Part of a small language model's weights.
Training: 901M tokens, 6872 steps.
MLP neurons of a small language model. Each row is named by its layer, matrix (up: input weights) and neuron, and shows model dimensions 208-303. Each number is 128 + 32 x the weight over its row's rms, rounded and kept within 0 to 255. Numbers have three digits each.
After each neuron's rows, "fires after" lists the tokens most often just before its 100 highest values on Wikipedia text that the model never trained on.

L3.up967:189141131173114203156136113095123110077166138175059181080136156172153173128080108123114190118096161105151105122147134104115174165141097128109195166172088098145085142082136143098122163160070141206114112120169094119078170068122204153088109111148091109140129145125174110111112113155075126110
fires after: "–", "-", " |", "x", " -"

L3.up352:160161089173145099150127098069089139153131116129126143086119136135110138201088096124086207136124086145103102095151137147127139160162074128110126199190138060145080094103102065065102128144149133132124143142140100117082153145112154104118168104129125122081167118134100131075090169090060085121
fires after: " |", "|", ";", "As"

L3.up1712:102166097164081131107168149174169147143194158115060159135175173106107154155137144156136187087136109141177150211175073091155115120160124133152143086153125140131139123098073142123179092177123116176122089142139140113177130114077178093137138178114129144144159122094128147057136166109153148133
fires after: " |", "|", "a"

L3.up910:134143124094145134111113145139080170118199152125107161106151170138103138120137053152158159097155143129139076120146109145143150123120146154139155102144147141115109142124043108109148125123053111143187100185115144098120099094096129100138119146145149116100137111104128160082128128176185104144
fires after: "-", " |", "  ", ")"

L3.up1684:153110100129083147092156146088125105151122159141072155117136157131149107131124111093144170129140177126130141160111133065095151147126120145168112070156115110125136110105139097094110151126112159146096098107123086155147141093210158122112221127175103078095111115183161105101099143111107144147
fires after: " W", "|", "W", " w", " Wi", " Sw"

L3.up244:119142104153153086164122173087092133138176053147136163147143194108102130151104065110100173101137061127114070148169173107138089139176107113115126072199117114115071149146153069113123182158123128143116117153190096145116102118134111143080147140097129159133131104088127136170065150141097156149
fires after: " |", "|", " Rat"

L3.up1150:182090087111116083152113099115131112109135169136095140103153095105156181129130106164149157117120135136108122094102137153137148154170140154099084151134145189131134120132107117121104139113144158154134141123136105175130132104153135113115118087145175082126115151111153093098123216136072119159
fires after: "\n\n", " \"", " (", "-", "=", "\n"

L9.up193:201156127117113127107105137143108158101070099108105143091122156097081112164097081094098095147153155092131100134109143098098120119107144157129066107156106149143100171128099117154134157127067071091106102085144116093188013105123149151135083132092125170093153151152087055079108124129128103094
fires after: " |", "|"

L3.up857:169160115195146142107166177099160148148109123153096096088136109151117128173088094126117142172165090130119128143151126124159105141123100092153116176171137126108043177101137082118140179117142147106126127131149104167064128086074176131134162111147111134083136156145089074136072137121150151158
fires after: " |", ";", " 1", "."

L3.up639:110117134103124082176122127142129182109131143154091133188188138134121170090137121139137207152180184130123139152158092092095106114142093177097151142132114173173174132174157156092151122136163144138139109130111106169144122091115179117125115109135124077141157140113148147074130141170116083188
fires after: "–", "-", "/"

L9.up791:117117146088108077149143169137150154111121107142184148148145203156075164125125146113090112105151118104088023202124097139079151098124112151132102093158107119126142144067173132133127166080055073163122148121114164158163093096127152147102100110146126227131155142128158095172145093085126116135
fires after: " |", ")", "|", ":", "s"

L3.up1723:076176123088106127118116141156173105151201145174161144150188136107086144113154103153160157155157151116120146110143049130121132100109083114164151162141153117129139128101059153135116112122031138139072127106097114136099166113103181121145220149119103143200109124090098118052137133159155067141
fires after: "|", "-", " |", "="

L9.up145:157134078087088145093140140088110137114127149117065188087102156151135104098078113121111171121139092125150143156117134127191147150159116098216140149146136164173098175155084069106144113102139091137142106128128144171164153112123173062130135070074152129130111082099145156138101162184160132132
fires after: " (", "\n", "\n\n", "=", "Professional", "-"

L3.up1630:100159042161179110124128124107119135083157062133142101055144133210119160177136130138134153194152109048102141147180117177151095101140101139163139130129161093019129151150086102145127120110121103131146165105140154150097167116109203060085158124103093166087156099099110103062104119077074104163
fires after: " |", "  ", "|", " at", ")", " in"

L3.up1956:103202060109107115157120166127156118140075071109115140113111118070094154108151145098132164163114142123123121139171115123088114145157116093163135125172143084104177112107163110139135122119083120159148117137170107115115152129090088122116132140166069085078137138097131097140099155130153098132
fires after: "=", ":", ".", " ph"

L3.up1350:137188147148145063097149121104115138184101084155120189111137153154146106153110153117127168151148154138124098179211106121098138121109078075166123151157133160137135096109135117136092162139144173153126124095202107110130175087147129110136138131126090058115115172146102098123101105112112073133
fires after: ".", ":", ",", "|", "D", " l"

L3.up295:129173142158198150112171121129110169118153218173101129090123170110116161169095112165112138093153101125159114161110129104111110157101108158170114098159102090089138067173064145153163114134128109166140121137128117102094112087173137146077191159151109141121117122114145080081018187103191164147
fires after: " |", "|"

L9.up311:098138096137114126149134139108128126119182119182127117096131137128150135091144032119138163162106112168094129111140131117136126083160083070167174170113139119156124090113075102084150061185101092161098112096181133167114102116123123117134122118164074161123119115115135067058130098155108076085
fires after: " |", "|"

L3.up875:183066152118119051106081145104169167153129111152088102106137140132150160108161144134099177130164132124119103123132082088161145172140132161137134122106109166169102211098104135083144152176131185119090118200155126081160153094078215136124165138123124079142123115148175086091082177117124137134
fires after: "–", "-"

L3.up1352:122109155137096197117124149125079183103134152149115169151088235196124123152097134155046172092094110140158080126090152104117157138128139088194139098120092162135123146196111142064131133106122097204135136119125112191152127096140180147040172102159112114120062123173158116076129127130176151125
fires after: "\n", " |", "|"

L3.up1512:114159077173145073115120099080105109188161129128144103157096109122096080161084059103140180089134104119134130151207118157103131106136106124201143101185079059098129158109151108083131135131138112137137119121138140109112135116091150134070168110095131164103143109062137041119126139168086113132
fires after: " |", "|", ";"